config.toml
num_attention_heads = 12
norm_eps = 1e-05
rope_theta = 10000.0
tie_word_embeddings = false
init_std_o = 0.0
init_std_down = 0.0
decay_shape = "linear"
final_lr_fraction = 0.05
MLP neurons of a small language model. Each row is named by its layer, matrix (gate and up: input weights) and neuron, and shows model dimensions 64-127. Each number is 200 + 20 x the weight over its row's rms, rounded and kept within 0 to 999. A neuron's up and down rows have the sign that makes its largest values positive.
After each neuron's rows, "fires on" lists the tokens most often at its 100 highest values on Wikipedia text that the model never trained on; "fires in" lists the words (lower case) most often at its 100 highest values on Wikipedia text that the model never trained on.

L4.gate1355,183,182,224,195,178,184,186,256,187,216,177,184,221,205,205,243,197,167,184,209,167,215,199,194,199,188,199,206,235,204,175,193,173,195,216,186,193,197,232,199,189,188,212,198,236,212,184,199,189,185,191,223,223,204,187,182,219,201,184,217,194,170,181,173
L4.up1355,191,193,214,205,183,243,205,189,206,207,181,211,245,225,185,219,194,179,200,186,201,163,231,189,190,199,218,170,205,217,212,216,162,209,209,187,185,201,194,186,204,215,186,196,188,206,212,171,230,181,175,213,199,175,202,184,162,191,200,184,150,232,181,210
fires on: "of ", "to ", "with ", "under ", "their "
fires in: "of", "to", "with", "under", "their"

L4.gate1182,170,164,193,219,211,222,215,200,204,200,199,225,174,225,189,220,184,219,183,184,184,175,182,195,161,177,207,229,174,218,166,196,172,224,192,211,205,208,224,155,185,198,188,206,223,200,169,216,167,211,192,177,174,149,195,231,212,187,165,219,186,171,195,182
L4.up1182,206,185,206,216,190,162,200,185,175,200,227,209,236,185,187,197,191,188,207,203,209,178,203,214,201,184,255,206,193,164,172,228,195,231,193,191,189,226,210,232,213,224,181,202,219,201,195,183,212,191,204,202,212,204,183,189,192,195,206,238,203,237,200,173
fires on: "to "
fires in: "to"

L4.gate21,224,188,215,202,227,223,210,187,180,191,185,205,165,139,192,252,224,226,180,212,146,163,173,216,230,208,173,182,209,164,248,182,188,232,205,225,238,227,233,218,224,181,213,189,151,172,212,180,191,199,189,180,218,186,179,205,235,184,182,218,181,222,187,188
L4.up21,192,177,189,189,224,214,166,178,192,189,221,176,199,200,183,228,234,191,169,177,241,221,184,181,183,202,205,198,187,186,184,241,215,239,203,175,199,228,199,223,185,194,220,201,216,204,174,174,212,224,187,191,200,210,203,210,175,211,227,192,221,192,194,196
fires on: "0 ", "1 ", "4 ", "3 ", "2 "
fires in: "0", "4", "1", "3", "2", "6"

L4.gate1722,180,213,198,179,181,194,173,232,204,232,174,206,169,194,198,227,194,214,217,177,230,206,190,210,185,170,194,191,215,210,173,209,215,235,178,178,213,208,208,152,191,211,167,207,241,180,193,186,196,190,204,231,219,219,218,223,187,210,227,221,205,191,175,182
L4.up1722,191,193,185,200,167,198,189,189,251,164,189,204,183,186,195,224,191,160,187,218,234,182,190,199,207,192,197,193,208,177,168,211,188,207,218,171,191,237,188,185,184,189,171,213,206,211,220,209,216,216,171,207,204,211,195,199,222,186,182,235,220,206,188,212
fires on: "was ", "by ", "of "
fires in: "was", "by", "of", "much"

L4.gate304,214,213,219,215,218,213,182,194,190,192,206,213,216,208,161,211,229,232,181,204,173,187,187,204,185,209,211,196,172,178,219,177,234,201,235,195,188,208,205,195,211,202,201,207,205,172,159,218,205,203,200,220,223,189,256,233,179,251,237,184,193,210,180,216
L4.up304,212,196,240,211,203,177,185,217,211,212,194,187,217,189,190,227,217,195,213,204,209,171,194,195,209,207,210,197,227,245,229,237,176,182,196,216,220,206,206,211,227,205,195,200,224,210,175,191,196,195,186,217,203,222,233,208,161,161,182,194,205,219,192,169
fires on: "who ", "had ", "s ", "species "
fires in: "who", "had", "s"

L4.gate1919,205,177,188,243,226,212,190,188,217,189,196,207,179,218,210,236,224,261,197,199,204,249,207,203,212,225,184,156,209,177,182,208,145,191,229,184,203,203,228,215,196,231,229,188,229,173,180,202,210,200,224,198,195,195,210,203,212,195,209,209,187,181,196,231
L4.up1919,175,179,214,227,200,221,191,180,174,210,212,162,190,257,171,191,209,200,194,234,182,192,207,221,207,225,233,175,185,187,206,193,160,193,206,195,188,192,198,184,222,200,163,228,232,193,183,209,194,191,232,239,197,199,195,179,163,198,172,219,214,187,201,213
fires on: "been ", "is ", "be ", "being ", "to "
fires in: "been", "is", "be", "being", "to"

L4.gate1510,163,185,191,234,202,251,238,181,153,185,205,182,200,202,208,205,217,195,196,184,191,198,195,191,155,216,204,175,217,203,215,171,195,173,194,173,192,186,203,187,164,228,191,198,223,233,208,174,145,171,194,178,221,219,164,204,220,195,202,178,208,238,234,172
L4.up1510,186,226,232,211,188,180,210,206,158,168,163,221,217,178,189,197,178,195,182,188,187,188,185,198,187,192,246,215,182,217,181,203,200,227,223,204,202,204,202,178,202,201,216,198,160,213,162,227,192,206,191,178,204,193,186,189,188,204,203,203,201,169,189,184
fires on: "to ", "in ", "of ", "from ", "enter ", "R"
fires in: "to", "in", "of", "from", "enter", "as"

L4.gate1769,181,225,202,163,215,199,181,220,216,191,207,256,197,204,219,201,228,203,226,198,170,178,218,210,213,195,217,185,160,230,201,225,242,179,236,174,199,196,193,199,224,187,210,186,185,204,205,203,168,194,207,187,156,209,204,195,221,217,207,198,194,225,197,222
L4.up1769,185,217,200,173,218,206,222,209,197,193,162,216,200,181,232,199,219,171,218,176,177,195,198,185,187,187,220,211,150,224,172,239,186,173,163,226,183,239,196,222,199,253,170,214,166,220,224,202,207,186,148,205,219,213,177,175,184,190,178,193,219,237,189,179
fires on: "in ", "it ", "a ", "Di", "from ", "It "
fires in: "in", "it", "a", "from"

L4.gate1998,203,200,195,204,144,160,186,184,169,183,194,230,237,179,209,198,201,233,192,206,196,171,185,238,167,207,177,201,197,157,213,210,203,178,195,250,211,218,183,182,199,223,210,212,205,191,189,207,221,180,175,217,188,212,217,176,239,186,161,208,186,233,238,189
L4.up1998,217,210,180,195,222,207,180,189,200,191,175,197,185,187,231,183,248,177,234,185,207,202,219,209,194,186,168,202,173,192,213,187,200,190,206,207,200,168,204,199,194,195,193,206,201,207,214,228,149,224,219,209,192,184,198,203,189,187,212,204,210,210,171,184
fires on: "0 ", "1 ", "o", "Telugu ", "R ", "i "
fires in: "0", "1", "telugu"

L4.gate1475,175,198,216,212,210,205,168,196,154,181,185,162,224,210,219,203,199,199,210,242,213,226,214,178,204,238,194,176,194,205,184,187,209,215,225,200,182,184,185,224,188,211,185,180,198,202,214,197,205,192,203,180,175,200,201,182,222,231,240,210,204,173,182,237
L4.up1475,220,181,214,187,201,228,183,179,195,199,253,206,222,205,189,199,216,220,206,213,185,198,206,163,211,262,240,218,223,244,195,193,202,168,186,203,191,198,204,209,207,195,179,222,171,193,198,207,180,209,163,222,186,194,190,224,220,209,217,197,213,197,179,230
fires on: "to ", "be ", "well ", "ly "
fires in: "to", "be", "well"

L4.gate1691,244,197,233,229,198,183,195,179,206,187,213,204,232,221,200,201,189,174,202,159,219,210,180,205,196,215,187,218,203,229,200,223,239,188,180,201,202,163,184,205,202,173,169,189,188,203,211,204,187,213,228,185,196,221,202,210,162,211,204,194,184,187,193,221
L4.up1691,194,187,193,204,195,165,176,170,203,214,225,210,228,232,198,232,209,198,192,190,175,226,170,191,237,168,201,211,203,232,188,242,197,180,200,171,192,205,179,207,211,189,191,208,219,230,210,214,217,174,162,223,166,194,230,243,191,230,173,184,195,203,202,194
fires on: "a ", "the ", "an ", "s "
fires in: "a", "the", "an", "s"

L4.gate1990,190,199,203,167,173,199,203,199,216,189,209,179,243,212,186,217,224,171,188,234,228,217,202,203,197,182,159,192,217,195,210,199,207,177,190,238,212,172,203,186,168,195,200,184,206,172,183,204,199,183,193,211,204,191,181,181,185,184,186,211,189,202,241,189
L4.up1990,197,222,189,201,206,215,188,197,199,173,212,209,217,199,195,231,185,223,220,232,224,191,228,161,163,200,195,185,209,213,203,194,205,190,212,201,166,191,199,245,203,220,210,227,189,247,196,211,225,187,166,187,219,210,199,233,175,175,195,197,223,214,175,208
fires on: "5 ", "2 ", "1 ", "3 ", "4 ", "8 "
fires in: "5", "2", "1", "3", "4", "8"

L4.gate11,202,226,169,193,228,215,208,223,186,251,171,218,203,169,221,195,172,200,243,242,203,201,201,201,201,191,229,226,177,165,213,198,175,207,159,200,222,190,161,226,220,182,203,166,180,219,229,226,202,210,198,215,217,201,185,212,200,241,191,192,196,196,171,184
L4.up11,195,179,190,218,203,162,179,205,225,198,225,186,237,180,210,184,231,165,213,234,207,230,203,145,180,198,211,184,185,230,151,196,169,238,199,220,208,166,186,194,218,216,195,182,206,199,200,190,158,164,212,212,186,154,210,205,176,186,200,229,199,184,175,192
fires on: "of ", "by ", "to ", "for ", "from ", "with "
fires in: "of", "by", "to", "for", "from", "with"

L4.gate776,223,176,168,214,214,201,226,224,228,225,215,193,225,232,203,192,193,193,182,180,212,229,203,185,187,200,203,185,205,212,148,195,228,190,221,186,196,189,215,167,187,223,216,215,199,213,235,161,224,221,198,199,182,239,207,226,213,208,216,175,204,178,197,203
L4.up776,219,207,197,193,182,229,205,194,237,214,232,200,196,159,211,161,190,222,210,210,224,252,203,202,203,199,202,191,195,223,216,204,203,234,191,215,180,196,164,159,183,214,233,177,218,171,252,182,184,187,222,215,192,251,256,220,189,208,216,210,193,210,203,192
fires on: "was ", "is ", "be ", "were ", "are "
fires in: "was", "is", "be", "were", "are"

L4.gate485,177,246,213,244,182,164,169,182,207,180,196,205,211,163,226,225,192,206,187,236,214,218,178,191,217,200,198,186,219,191,203,207,201,214,187,192,196,212,186,201,201,187,195,185,211,188,226,216,233,165,236,209,204,224,191,227,184,220,192,205,190,206,161,213
L4.up485,211,190,175,196,216,210,218,206,208,159,217,201,225,183,232,228,230,179,187,202,205,179,185,207,207,222,174,163,183,188,181,223,220,207,218,182,179,197,161,213,230,235,185,214,215,211,164,191,223,205,145,194,185,255,227,198,184,158,222,173,221,197,216,199
fires on: "s ", "the ", "his ", "Early ", "a ", "most "
fires in: "s", "the", "his", "early", "a", "most"

L4.gate1670,216,160,207,204,210,214,193,216,195,194,213,227,210,203,171,189,207,199,204,173,190,211,186,180,250,188,175,178,238,194,198,193,180,220,206,187,193,196,232,200,175,158,218,203,175,186,187,225,174,214,233,230,231,211,208,207,181,218,164,196,201,218,201,167
L4.up1670,190,212,188,206,210,191,166,227,180,206,190,180,221,207,183,227,202,161,224,200,190,199,168,218,197,236,204,233,196,213,172,237,188,168,182,225,229,221,159,189,182,170,175,208,173,182,231,209,159,209,193,170,170,249,202,187,226,224,215,194,231,177,190,196
fires on: "first ", "last ", "th ", "only ", "final "
fires in: "first", "last", "only", "final", "following", "other"

L4.gate532,202,187,180,165,197,212,192,174,190,183,193,218,203,185,165,170,194,187,206,197,208,206,208,165,204,195,205,207,190,229,155,188,149,223,250,178,202,214,218,227,197,205,218,199,180,183,191,193,226,177,200,203,206,206,144,176,238,173,223,220,201,193,203,207
L4.up532,209,248,225,211,179,205,207,195,195,194,239,191,223,194,173,197,215,183,204,200,220,178,205,217,198,196,204,210,214,214,214,204,219,216,215,174,242,177,199,199,197,228,218,222,218,179,202,205,213,183,229,215,159,178,152,204,194,196,231,195,208,171,190,216
fires on: "and ", "October ", "or "
fires in: "and", "october", "or"

L4.gate1146,213,186,231,199,174,213,175,200,222,226,193,218,229,181,198,215,163,205,216,187,201,211,172,217,193,193,190,186,220,196,220,179,209,203,218,197,206,192,186,228,203,208,197,178,225,213,197,198,174,206,205,172,179,179,177,183,223,199,203,201,149,196,196,191
L4.up1146,211,214,195,227,199,182,159,211,189,176,221,186,176,191,196,180,203,216,173,220,196,191,197,197,175,221,213,200,216,179,154,179,221,201,169,188,213,218,202,183,183,195,197,184,204,170,224,175,221,213,183,186,171,208,172,216,163,196,190,210,213,205,183,199
fires on: "in "
fires in: "in"

L4.gate990,178,208,198,201,195,216,171,188,192,210,197,216,204,192,205,193,148,207,208,197,210,178,166,197,194,221,193,196,215,187,250,179,211,204,218,206,184,208,232,184,217,211,193,169,160,205,189,207,232,230,222,182,199,196,175,171,176,195,198,211,209,201,169,211
L4.up990,216,196,222,215,176,218,199,175,224,200,176,196,196,197,205,193,221,205,196,190,218,167,202,203,176,195,195,244,203,188,198,190,176,197,232,197,199,225,185,162,209,205,175,167,224,191,225,206,201,183,172,177,204,217,189,188,199,141,232,216,184,217,205,169
fires on: "that ", "who ", "which ", "had ", "he "
fires in: "that", "who", "which", "had", "he"

L4.gate1433,207,171,201,175,211,175,187,198,194,223,190,218,170,200,205,215,212,219,228,235,186,191,207,179,190,187,223,223,208,169,215,166,196,205,203,202,174,194,194,165,210,211,241,230,176,182,227,216,226,166,177,208,238,174,198,194,211,213,218,217,171,182,160,210
L4.up1433,187,206,215,216,188,181,200,193,202,171,218,205,203,197,254,218,204,175,207,213,220,186,194,214,182,183,203,183,177,200,220,183,232,197,184,196,191,193,186,205,179,186,196,216,161,227,208,208,173,179,182,188,209,178,182,224,202,220,187,189,205,220,153,190
fires on: "in ", "from ", "for ", "of "
fires in: "in", "from", "for", "of"

L4.gate1640,184,193,193,203,218,206,245,183,200,207,190,203,213,196,215,163,203,215,193,228,183,192,205,212,247,175,175,187,177,205,196,209,228,209,208,169,194,211,214,234,181,206,168,188,211,175,187,171,203,211,217,198,164,222,187,191,189,239,240,227,222,207,174,183
L4.up1640,189,180,212,187,216,187,180,194,211,200,216,209,172,183,233,187,196,196,182,184,225,221,190,229,196,222,226,182,195,222,174,177,180,218,197,195,175,192,168,199,195,211,183,224,228,232,199,213,180,224,219,214,209,205,197,198,169,216,181,234,217,216,209,203
fires on: "to ", "have ", "be ", "can ", "has "
fires in: "to", "have", "be", "can", "has"

L4.gate1434,208,161,220,213,190,193,209,198,208,199,241,188,158,180,226,201,192,208,197,237,196,169,230,193,188,218,191,203,204,213,188,195,200,206,213,218,209,204,171,199,180,194,209,210,212,191,191,222,198,208,194,184,202,223,165,211,191,198,194,231,202,222,182,192
L4.up1434,170,178,192,150,231,200,191,196,218,192,205,206,194,183,205,189,193,194,186,196,220,179,193,196,187,219,217,228,137,182,203,212,202,209,195,225,211,235,204,155,232,206,182,219,176,190,219,210,176,201,202,208,185,208,186,225,179,199,221,236,204,215,200,181
fires on: "to ", "the ", "into "
fires in: "to", "the", "into"

L4.gate1084,176,192,230,210,173,200,202,231,189,184,221,212,190,212,177,215,153,175,199,203,188,170,215,196,229,189,203,210,180,204,217,214,227,230,194,219,222,229,203,245,213,194,187,230,203,212,194,204,214,196,205,187,230,196,163,171,219,197,189,221,236,230,191,184
L4.up1084,199,251,162,164,190,190,229,186,200,207,202,198,205,215,178,211,221,200,180,199,204,208,200,196,200,181,223,191,164,217,195,202,180,215,246,214,185,195,152,186,175,186,226,214,195,195,196,190,176,201,207,187,192,250,222,200,177,204,217,187,213,178,211,193
fires on: "and ", "with ", "to ", "oo", "under ", "defeated "
fires in: "and", "with", "to", "under", "soo", "defeated"

L4.gate374,221,198,177,196,198,192,175,233,181,188,212,197,176,202,209,206,220,210,218,191,177,205,171,197,161,168,215,186,209,222,205,206,180,177,205,216,225,161,217,193,199,227,203,159,188,179,243,223,210,197,194,208,213,200,200,232,177,176,202,209,200,201,206,212
L4.up374,195,198,175,201,218,189,186,222,179,227,158,202,217,171,185,210,206,200,178,196,213,186,208,203,207,166,189,210,206,239,203,159,208,157,216,179,209,244,209,183,230,192,216,156,227,203,200,181,178,167,170,199,172,216,165,209,192,199,183,212,222,192,162,223
fires on: "of "
fires in: "of"

L4.gate1328,174,180,155,208,230,195,214,167,213,182,194,230,202,204,182,180,169,203,195,191,213,167,225,196,215,190,214,140,199,197,185,179,191,193,212,207,209,206,201,194,194,173,187,173,214,177,196,216,211,205,179,188,195,194,203,241,234,173,216,205,207,169,174,271
L4.up1328,175,138,202,206,165,235,165,191,214,222,207,238,185,192,190,182,195,206,208,198,211,207,177,179,207,184,219,201,187,212,180,180,187,212,224,218,194,198,207,196,219,213,194,158,231,207,164,181,175,190,215,184,195,223,185,199,161,186,186,197,227,206,181,217
fires on: "and "
fires in: "and"

L4.gate1153,163,186,172,216,181,182,192,184,185,221,197,211,183,197,210,202,179,204,190,172,205,249,189,200,209,213,177,203,192,194,208,171,178,201,200,180,216,226,229,191,172,224,182,162,189,225,202,212,206,232,165,224,191,208,221,203,206,206,233,208,231,159,174,178
L4.up1153,218,162,201,194,226,197,209,172,181,214,228,239,185,195,188,215,184,206,198,169,182,215,163,210,182,190,226,188,172,222,203,167,200,214,168,221,194,196,179,156,198,210,191,157,187,235,194,229,194,211,222,162,186,183,175,224,189,213,189,220,183,200,227,179
fires on: "of ", "with ", "to ", "against ", "by "
fires in: "of", "with", "to", "against", "by"

L4.gate1548,192,216,209,193,177,234,198,169,205,204,234,177,166,163,209,220,217,175,187,200,196,198,193,200,170,216,215,240,217,189,183,210,191,195,193,206,192,206,197,228,229,203,218,201,229,173,194,201,193,167,183,172,234,177,192,200,177,221,170,203,187,188,182,211
L4.up1548,177,188,171,184,179,203,227,183,215,130,213,220,183,215,209,207,184,235,195,180,200,185,203,171,182,215,221,216,208,203,188,194,212,227,234,205,217,192,177,211,178,215,184,208,214,229,200,170,208,216,181,174,198,201,193,198,202,193,182,223,233,236,197,183
fires on: "and ", "as ", "which ", "not ", "well "
fires in: "and", "as", "which", "not", "well"

L4.gate2015,225,196,209,223,209,168,187,197,188,251,181,162,176,213,185,201,201,176,161,254,218,171,189,195,235,180,219,209,193,189,227,240,237,184,202,215,186,220,196,192,175,214,212,196,184,169,210,234,226,231,178,182,205,217,178,217,211,200,219,226,182,201,189,186
L4.up2015,180,218,181,202,213,183,201,212,206,220,168,217,210,175,169,192,191,176,234,194,193,201,207,191,214,167,187,150,233,214,216,195,188,180,225,190,170,200,168,210,228,195,221,214,219,185,200,190,227,209,213,233,189,204,178,176,199,153,194,202,203,237,220,186
fires on: "in ", "later ", "to ", "during ", "Marath"
fires in: "in", "later", "during", "to", "marathi"

L4.gate1407,162,206,210,181,181,225,235,201,171,187,217,192,212,171,162,161,179,202,170,170,183,243,211,201,193,195,189,211,209,194,198,208,229,193,172,173,215,183,192,182,175,209,168,193,205,163,201,185,175,240,221,185,220,187,227,199,239,171,172,194,208,184,201,202
L4.up1407,188,200,219,177,206,218,187,228,224,194,211,248,231,192,187,224,176,216,200,184,197,203,188,172,177,217,204,186,203,214,208,209,182,207,184,195,222,208,184,211,198,156,176,172,195,225,229,169,232,200,209,201,176,210,166,195,197,174,205,237,232,173,202,220
fires on: "3", "2", "1", "2 ", "0"
fires in: "3", "2", "1"

L4.gate2,214,214,204,200,164,193,200,208,192,199,189,210,193,209,218,195,177,185,208,184,191,223,171,135,213,176,192,215,214,180,202,186,208,200,233,187,208,181,216,195,205,191,201,166,209,208,236,178,189,232,208,199,175,197,154,223,201,196,181,180,219,203,175,202
L4.up2,194,232,183,182,207,187,192,154,216,177,189,225,192,191,179,149,191,195,211,195,195,191,202,192,221,182,214,172,202,205,191,206,190,173,178,149,206,205,196,215,157,187,233,220,171,187,198,179,193,180,203,190,175,212,218,194,195,207,227,223,187,208,240,201
fires on: "in ", "of ", "and ", "he ", "taught "
fires in: "in", "of", "and", "he", "taught"

L4.gate1077,222,215,184,183,205,188,215,210,220,221,231,203,189,208,203,200,215,191,228,218,207,198,211,185,194,218,211,209,194,198,213,194,172,192,203,229,224,190,209,181,192,245,195,200,176,199,210,159,173,214,189,228,216,191,178,198,189,199,214,207,189,189,214,192
L4.up1077,218,186,199,196,185,199,155,195,191,170,205,216,202,229,192,212,179,205,182,226,187,222,221,212,227,188,199,209,195,239,222,197,204,217,219,148,241,211,211,204,199,164,181,197,198,166,194,225,241,171,193,171,207,182,195,194,203,215,214,168,191,180,177,210
fires on: "and ", "or ", "over ", "the "
fires in: "and", "or", "over", "the"

L4.gate1002,177,221,191,188,205,179,200,204,185,221,188,199,211,198,214,180,205,179,205,172,199,224,182,205,221,207,207,201,173,201,175,215,194,191,204,250,156,178,190,205,213,190,165,189,175,220,187,198,233,194,186,178,180,208,194,212,213,191,200,207,204,189,167,190
L4.up1002,177,221,214,181,222,227,185,207,201,199,167,208,206,213,189,217,200,217,208,176,206,186,195,183,210,170,188,192,202,210,205,167,199,232,162,211,184,233,178,221,214,222,194,162,201,204,217,198,207,190,221,236,212,177,200,197,200,228,213,189,141,203,198,196
fires on: "at ", "and ", "in ", "the ", "At ", "is "
fires in: "at", "and", "in", "the", "is"

L4.gate629,199,185,199,196,193,205,175,207,154,242,200,224,181,228,163,174,178,202,218,200,177,180,160,187,202,206,210,176,184,180,213,203,175,182,199,192,200,184,169,208,182,185,204,197,187,207,158,208,248,234,203,204,217,182,202,215,206,219,222,221,200,205,187,187
L4.up629,170,209,223,168,198,218,189,195,219,186,174,203,179,173,213,220,194,173,205,193,197,173,165,197,182,231,218,217,248,189,203,228,203,213,229,225,218,199,167,200,205,191,180,187,177,178,214,206,177,181,191,211,184,166,202,191,217,163,219,180,175,221,195,184
fires on: "of ", "During ", "to ", "As ", ", "
fires in: "of", "during", "to", "as", "but"

L4.gate416,194,183,183,174,206,198,247,225,222,234,177,188,205,201,215,206,198,224,203,182,224,243,189,173,223,183,236,182,179,186,206,170,198,202,188,194,219,220,235,187,221,204,196,201,211,227,226,217,191,185,186,182,221,202,201,209,215,195,176,195,217,220,189,174
L4.up416,181,212,206,221,192,201,194,200,198,201,187,196,195,199,196,184,195,210,219,218,174,205,193,241,189,178,201,223,164,199,191,205,178,203,191,211,220,203,177,185,177,230,174,172,180,219,185,217,167,180,209,185,184,209,185,192,210,219,158,210,219,203,220,216
fires on: "of ", "for ", "to ", "by ", "against ", "between "
fires in: "of", "for", "to", "by", "against", "between"

L4.gate653,202,207,198,208,191,213,214,195,198,209,224,223,231,207,223,200,192,187,201,191,148,212,184,177,171,204,217,220,191,220,174,208,188,233,211,199,163,203,186,167,192,190,160,199,202,201,184,208,207,209,193,217,205,164,196,199,224,207,180,188,188,196,185,177
L4.up653,187,187,190,181,234,194,235,184,203,174,170,187,182,196,210,180,220,221,228,200,178,180,169,190,198,157,150,212,194,195,171,238,195,188,237,215,234,185,168,201,188,197,177,214,180,181,241,172,189,232,176,201,219,201,219,207,219,208,218,191,196,176,173,177
fires on: "and ", "the ", "ah", "200"
fires in: "and", "the"

L4.gate1171,157,184,196,202,195,194,195,201,189,201,224,190,211,201,229,217,224,144,202,220,205,246,185,181,208,192,202,186,180,210,205,190,207,198,180,191,175,186,217,185,223,197,207,187,192,192,195,194,209,221,216,221,196,199,210,202,182,190,214,197,211,203,187,172
L4.up1171,194,233,190,216,196,198,161,201,155,242,199,204,166,207,178,185,180,196,168,173,168,205,198,163,164,220,175,185,187,222,209,179,199,215,182,156,238,197,212,202,202,190,182,198,197,200,166,175,185,180,199,187,165,161,208,248,220,214,209,207,201,161,200,213
fires on: "in ", "with ", "but ", "This ", "at ", "where "
fires in: "in", "with", "this", "at", "but"

L4.gate1218,206,167,202,188,172,185,190,236,209,190,227,166,203,194,147,209,210,237,206,179,199,198,204,185,223,199,177,211,212,196,200,149,172,192,190,220,196,198,174,215,196,186,210,222,193,212,198,207,223,223,199,199,230,221,206,216,208,189,207,159,212,195,159,210
L4.up1218,224,187,152,195,194,223,212,172,209,215,204,191,206,214,224,233,199,237,163,204,230,223,201,181,193,169,202,169,202,199,192,197,166,193,200,223,192,182,204,200,193,204,174,196,242,208,196,199,215,173,205,199,191,179,215,202,190,220,134,212,187,214,223,212
fires on: "he ", "was ", "is ", "being ", "it ", "she "
fires in: "he", "was", "is", "being", "it", "she"

L4.gate926,237,182,183,219,204,212,190,194,206,204,223,176,197,226,190,195,229,186,190,192,171,177,228,223,210,233,213,222,207,211,196,190,163,207,188,154,196,168,185,206,208,225,197,215,220,161,184,159,230,220,187,239,242,192,243,183,190,193,195,188,229,213,162,226
L4.up926,193,218,228,219,238,153,179,201,214,204,197,197,198,193,182,181,218,185,208,234,185,212,202,226,206,178,205,186,207,155,180,215,223,216,192,183,191,186,187,213,174,202,244,246,224,183,203,185,200,196,202,231,185,196,218,192,188,202,222,194,224,240,190,216
fires on: "in ", "a ", "for ", "to "
fires in: "in", "a", "for", "to"

L4.gate658,225,190,152,202,238,177,186,204,185,209,208,183,152,229,191,195,195,217,164,200,205,174,200,178,208,189,196,188,217,202,227,211,207,212,191,175,209,197,196,202,223,200,196,224,218,187,200,198,213,202,249,224,184,201,213,189,193,189,231,210,210,209,168,186
L4.up658,187,205,208,206,225,193,211,172,195,237,167,208,168,183,170,191,196,194,180,231,185,231,192,208,204,221,233,197,219,200,174,206,204,206,178,228,196,197,227,199,196,221,207,205,183,208,199,159,231,216,202,203,225,177,200,195,175,200,210,177,205,244,203,209
fires on: "to ", "who ", "can ", "ref"
fires in: "to", "who", "can"

L4.gate1404,182,226,207,210,203,217,171,210,195,212,214,206,219,192,210,250,173,207,204,221,195,207,190,192,223,167,234,211,210,221,172,204,216,190,186,243,199,206,190,203,196,232,207,173,199,198,181,212,197,182,187,177,223,178,196,173,206,164,175,229,178,184,186,205
L4.up1404,211,220,196,207,181,239,175,169,201,192,211,194,197,232,193,216,185,178,199,230,209,188,209,197,184,212,201,206,179,229,214,181,201,178,189,215,220,225,194,211,161,176,215,184,196,200,211,195,163,193,204,183,205,189,193,193,172,171,216,219,163,225,190,179
fires on: "for ", "as ", "As ", "takes ", "at ", "took "
fires in: "for", "as", "takes", "at", "took"